From a checkpoint of a small transformer trained on Wikipedia: 6.76M parameters.
MLP neurons of a small language model. Each row is named by its layer, matrix (up: input weights; down: output weights) and neuron, and shows model dimensions 32-127. Each number is 128 + 32 x the weight over its row's rms, rounded and kept within 0 to 255. Numbers have three digits each.
After each neuron's rows, "fires on" lists the tokens most often at its 100 highest values on Wikipedia text that the model never trained on.

L2.up490:098159161137080092124165173146153119126145104170175151084103175100075106137118121071139134176174146146122112137125104144125140158113117120119141118147149157049143102141109083140128125122141122146081116166148182076110153101151161097158131156066061087113132124130170143131145131137121155144
L2.down490:139105124165078145142117185160090108192134100138078189117120126082157105100161153120064109134112151126196117184110165171140120104131131138086141152108118147073134143150083092119141160191113108099086159171175190153150090125190112177119135137090124110152158136102086136138149184120138113131
fires on: " |", " | ", "+"

L2.up71:064108138129141118120115140113130157130153100069191106171117072172130099081122109158170150182068097111127153113099110120117120118145125152178118126133133113140138145094116102114087078115155135121044094111073164150162102107170157169097128226137150148073123103136115171103135102146203150171
L2.down71:175108119141062118128123107204176125141129141137074129080113126088112103212176155135179125111128169167077097169120143090113172129123118098068123174079134125100131144144149130101127110131135191183159097167184131111107131149152117108136105085123124106214140147144105105107135149122141083166
fires on: "ing", "ly", "ence", "ically", "ess", "ous"

L5.up58:157093147065129122139115107100145138100098157101106135074154090234086121110097044075120174112144103172124112122117050112140123115164178148133115139114140115163109177098185079102072122116120122125131111121113125075179109087154123110065125194139139141133131086189172157065102194131106094160
L5.down58:162158122099148147140064133059151139107130165125150143154136174172135158109136085135089166107130129111118148134130143082167173134163105107121091172135129162112080089133101161126088117116104098126156099118171162124137186103178109104089108109155195100099157175205196139177118108119126189089
fires on: "est", "ic", "le", "ult", "ent", "eter"

L3.up104:122143193102134130065155185199176147117091174150191128072127144094149073104097153128121141123086094131123105146132105058081157105131120113194177130170153182152159163167186179148100202117128103110114105064118129176165130140102132146158158150114154144149155112166085101087147181131055093149
L3.down104:136073105078092162137122105114085156131156108166106128117063112139111181139082106148054113131120111160064063140118085046106150173160107145137092119110130131153171112129175075096164122122110106122131110179105125187052098127083188091062138093104129124124150132126107170131151171183112071118
fires on: "al", "ais", "um", "r", " "

L5.up210:119181181104130168142191071090152141112161169079138165131138107133164120129147162151157099073130181160139107069121094114123104103067132099105137073101141097116054100131118142135097108133100194161149110093145176130132113121178188099107110096140148100107124112114191054169170089030122158102
L5.down210:085098134177099152105172103094113147140130187142159166117149108086136107088140128162174144147137161162106129137089149088131080139062131190125086132137103192139103159167129167096097114122150100119110133113109067118144125111156149094112116138125100122193161088142144147132088078113137171187
fires on: " Cl", " fl", " Don", " U.", "cl", " sl"

L5.up239:132107163117099126125139160106138145147088135111185154082193046180106061122178126071139166167155097205117091155114113132132123084066120166107141113127133073163165099084120073138089105141187109139050121136115121176185111154135103165120163178135108119126114139113127162105142139147094154166
L5.down239:121150147151123142113154112110134063126133083140159182081104135087156192129171084104134139126146149121079132086149119161105061093082127099141183130084143107101136124131090155144145092130104140152146170137114154086150162113141151091143180141141066175143144161147156165177106106133121169129
fires on: "ic", "ing", "ional", "ent", "ed"

L5.up445:147115138142124183127145127193178184071129124136098134139111133151138140107074095077113119167093122169126089068145122123152127139140174103114115134156164101160143074105098046127147130087135149137173149194050144090180159094166125153130133128134080180132175017158125165135133141096164140150
L5.down445:172144122170135064137157129118118106148089115140187216094137095143119074118106101171164155104099171105103126215124146125166130124061114090146137144170139126136061081135094135110083126099172194104132120093192138130142113162128043136098100105097129183120138178119137129185111148108129100124
fires on: "–", "et", "\n", "8", " in", "- Sp"

L5.up203:179134115140112092130129057141161121153131106141161161128098169142114078079134053149120130088079154094073070180143076070150118106146078171112109128117146155114117136086107090086127077160126176222159151143095173149127157088136157156164140214111154099130104099107142101156129145193147102096
L5.down203:130144091099156117107119131143094171156072147114131150106099138130145128088129108161140107085202144147213123120131155126115130143120188144139131164119134099151119121140113142167188126106137155081078096107111090130116114103129109108119155140132130149163150067122075158185066132158225146184
fires on: "s", "ing", "ed", "er"

L3.up208:108063112103112129118112113121165151122111123147140155091133169139129031093129169085076137156089128141108104191145099069108149097144089181164151163122105149143151120137179155103126129096132159170146170109159177108127126138121057117106154130052172153109118066151096161118095157185143117139
L3.down208:137146086181099089134118157114136158170120145133129129135087119124054161158116115165132101167197127108154132132155182121093136171120178100110159145137109105143103139145144117118136150131181177122078114090204108168152157121117148079139115134140110093142122101186124134140100071108097124150
fires on: "s", "a", "er", "ing"

L5.up10:201139102163087082138117102133180186116127131088183135116102133132182078169137063169112088120097108099082106081131130114113143149163122127154133133147090156138102087119107125091080091117161185198148126197144112147137152126133143130136127156105128146128195157105145121193179133162079134155
L5.down10:061119128091142084113189113093110127116115130084177146114079114152151133121201090152110153110132119081123141140125136144152128082146162127126140122070161166145154134108118127142092160137126152100108196098114077138162037093128127129063159201104170123048106181090053157128159105167168103125
fires on: ",", ".", "s", " later", " B", ": "

L5.up428:098174115136151157135142134163171130130088108184148111151131115112208138163163094092111121091129124134083096165087125088129056085159153135099148140139147134147074162156067033123137112139098168140136133107070078166142171138166102150115180146132124146197122135148105102143110128137121138116
L5.down428:088153079155093155175131143124157121113155186153082198150103080124125094108128138102129115111117131113106165058145134081132137115077195140135089178113159066138112131101123163131105159152177148161123070176120131113146110126141135150123108161091158077118114183115164113157136129115175177165
fires on: " at", " ", " to", " s", " n", "ly"

L5.up146:131086154128097140080139115156156078152165117149174069146121119142069189143109099149091133117133122133166099065107100142132085094131134158135097099119081141183092178113098177122064113154074113094127160080111116134103199131064111074070109141124087152156130104162108094135153132144172135094
L5.down146:176114137075091095156151137153162183085139059153115086172116095152119086125183131188153143079149137093154114078136143077092160119143123125157144183088112160168168083075115127129134111104110162155112159151115101115160122126095117174096165129141101097107153170135165092152161114109087057122
fires on: "t", "h", "n", "ep"

L5.up131:109123159153040131140216142151180166123115122133110131090096125096165134131086086132070154142069102143177118138146124078094179152139098130073132161160135099080145128151131125124074128070073152143171167066151136103185203134107168144142080085112111161102156088125162145161138150139073126122
L5.down131:136143097152167114116111088088151158147133105101107181252149113109148145165125088118147110134145087096143136183137161163097158124156169139074156131103099055138144115162156156165166155144145136088129102130173108141145097093164076160165171182111133096158118133078047137078076076150121124126
fires on: "i", "o", ") | ", "is", "im", " n"

L3.up182:151131170140090106196143147070170112098041102177114081072067120125127111091132121085108135203098109143128118129144080102106118083134103116143179103220119108087140172154133123081113120143078115142102184164128138130189154115110109144156125122093132135121102144127139180136098102122121140117
L3.down182:088167209107117124137180143105165139084173124149126099083199087072142102139131105127185163135136090115121083121125160183172142148049141176146112179130120095107057073119150160127084146143159086114159110117139096138120155118169134206152174142134114128205183093072096101128158156108121184131
fires on: "ur", "en", "ri", "is", " of "

L5.up6:152109115137184130142142093169153186118097088126090182154205085110128139119067079079122153161089134102107082096107128096154085152166101107132143160120117147074100142064103097115093126140171158139153104136068133128168108132123140176077113123116105140163173165123157136129149099122151126180
L5.down6:129167129139121142122135133088109111121136147079188141119114112123140115149098135105170191144123127155160146101130131125147111064085097122124145156139149082079101085121131149081152102096137116170153093119136144120147109112134084139102142161113121148089123176154120160120087099173097125112
fires on: " in", "ative", "ist", " host", " outside", " against"

L5.up336:135137121150123132135126096130154103104156077168171143143165102116170096185126100152165122192135129188123078160178146120183108175120108145110121147095128159092188086069092127099140085072143159187094158147087174084130136157216193114062131114086055170132147082116158178200118118155122114142
L5.down336:151134155173130091090073151118105138099131183137124146120081070075130120167184115168135162079126092137089156134190155094126096115134134115133109129098106155160082080131103084127098141163113087136155135143116091161196140125166135122096131141098162131136131156105132108119180193148169114108
fires on: "\n", " |", "."

L5.up225:130159153124097201133184076151183098077117171086052091102165161093127188108172133176106153162141090126095095110112147112106102075148134087121090143166156085145137131162183127128125134129058134084172185153130117150147190103107126073052117062115133178143123106116091118168187135142086119061
L5.down225:099143099185111155086127098108125145146158099120119157113073109159114075123151103062144105109159148167147174093145130094105134151092089119178169106082101091092112134104128166106151106116160163139099107179074115113145055143187119159120109135115120111139178115174133084141055104117152144184
fires on: " d", " L", " ", " A", " D", " s"

L2.up288:115145115117137135154092102159148186100130091118143156120143138192111170110114099069121131101084085148105108113133055105109114140146101131131131130146112058152181105118111114131115093118133152141128095125131171141141104164142140163105159163123156126140150104133142172121120133193172143160
L2.down288:090118100203136118130123135110176156045167096069122150091134096081122085095139116146124066129177157119121082144121160163110151137097134084127135119146133104111157147146111109149131154072140122196128145150152181127111080111167121091148109120130104140089147112152146097176151086120117124193
fires on: "ly", "ably", "aining", "ing", "te", "ating"

L3.up474:099094112134124125169169113124141139124139138158099213128196184188069071113084101113121181172108132125088088058138129074121102147137069141134127161115095099122117111102102138092104097129113126173139070085105113145151099084138108125123147172127084101127170121116183114162123181164144119156
L3.down474:124122094180112146103071112158123223119120125138128127178048088125128136163104138153132148159130103138126135143148154088062147117138116121138158135066105089118091119171159125112212075143112060167074124127134125140076144087113088164154155101104112109117165153144115108149100095165159151141
fires on: "ed", "ist", "s", "ant", "y", "al"

L5.up14:143098162109066164199193130163172122102089153130147150114096111094116081086114123109141129174108106079136068164147102093131125148142129054130181137227134121169165138109162097110077082135110125141124140160155168122177156138061159162137099157154110119159087093135103092136190194146114090116
L5.down14:113137061126053147105172079125158103168108138154195098131119111098126115132151111164037200103072000042132166104092159082120106128207132118107118117115193162141098113116079123096124101080116142146124147150129125132123129155118126126110166165091165089145149131104112117126167150183080119079
fires on: ".", " ", ",", "s", ":", "m"

L3.up21:087160138091105151135150136087150131120086184065182074108142065113094124104113121071093096115106131149151141080145117111109126136149123109109129055077096136125134123139142124158141111095106076094119147139187167170119144117107158098118149182109210107127112121123165205079160079074148169145
L3.down21:123138121097072093143093114130161106145122148179126075113121189070181180138095173114083178107206096140071141152156187074099121181139146119114132121152155132126151101105110131121079121187096111174081155147099097137124157135041175131171136091156147157081153112164104148102121182158129108131
fires on: " in", " for", " per", " on", " +"

L5.up303:130104084123093119132125111172152143120132158151125148150106154131168054125103135128121172107125162132130087155169095085154180130127041082134191129124129157131135101100151108133134109118102242202136129090085171189150111161160106148174113175110094174115160077096129208127133176191088128143
L5.down303:150141126101119139128142084138143078139147075152102092142099177123082108162135184152104045138198155084219119078097128048102147104122177117179151162193090132139185133127074126142126085153137149189147138171151099105114150131157126121132117110123057133142158105137187165135164102136105076116
fires on: "ion", "ing", "is", "er", "ri", "i"

L2.up153:179173187124126078102156101152166131139151118106140152085121110134197119142104173103146122170155089170103094110108139103165116090128154059116201092125139135100174075127108131159133085073132134131090117178093159154119168134176101152091129188148101147118094108120151123155165110143111126119
L2.down153:171140150199165163150128102077140109140110097136215147145156071119133077174125175163105097165059178070132146073108066130085155132101119140120137162146085111090080045138092127117087140157090147106180109137113098118134132131193151136122109109145159138136118120151134159124138136131172140155
fires on: " | ", " |", "; "

L3.up364:137097122104118131126129083100178215147133143160182146121095076115145070085118128121074135138058098141088074146139135069131178129122082184152146203157109106116121084086128098104139125095119155132098130099154191126146079122086151152154076176073158108117169132160049122131064147183122115163
L3.down364:189165112109146131059098095126086085133137156149134133135203156140108179159150101134130084117170147119159128069149117078131071137120200138125129112117080142178108107169137132125139141127153124113082121163148128153142114144152112082094149126171191157158074099127121114113075159110184101139
fires on: "s", "er", "ing", "2", "in", "a"

L2.up160:076128092116118160083111131110173131111127090164156133113097141089103116149126139072114095176151172156109125151117116133136110110116103181101152149116140150055159174080145168187115146082187099141134159143055170125081163108046184157084131167141110127064177136114178093147145075133135151171
L2.down160:124092175118138133115140100169125110143161131192128123099127142094169125111167140160137109117142168140113146122115128135099130147087083197141165106117128187097119084062121071105142128144115092129099163128108118083134092080158133158106162103158143075151101166094117123095138159171144132152
fires on: " |", " | — | —"

L5.up242:107149179135099125199131124096180249137106146057119132113189163161181139120123140150130126186146080148151080177130114106173113086124119124127120101136119119136102168054165119134127132166085104111138170221089098129082136052075120125099127131120104043075138122139095126107181160097111127089
L5.down242:139112077102180084133089096115087133209057124129194163236172129164143127131118167135158106155105142171121106133109070137114105089147134097189172130089118171142107132140106148129160113117205147149079120090126101161063173108062084127168099180156122153143156092103131174116069080157201193175
fires on: "h", "n", "r", "il", "nd"

L3.up297:168170214085123098184115134077174204120095132114149132160144160154164157086141169161070127179087097099162089132151135131165132131097163149124184130120084167104137132105112079119161144105133162135140125139112146136144114110102117098136139133085179102115121158170120083089111156091085121155
L3.down297:159116014104214119132110224195105100120197138072145151116159129137108155094104132093096077148188087118131131080139129153134133157122169186173098127136104108196110171084129170137148102119080090055104161093112122095069147098122162160120124146135123125146097093123117143178090100158165121133
fires on: "n", "m", "b", "ch", "h"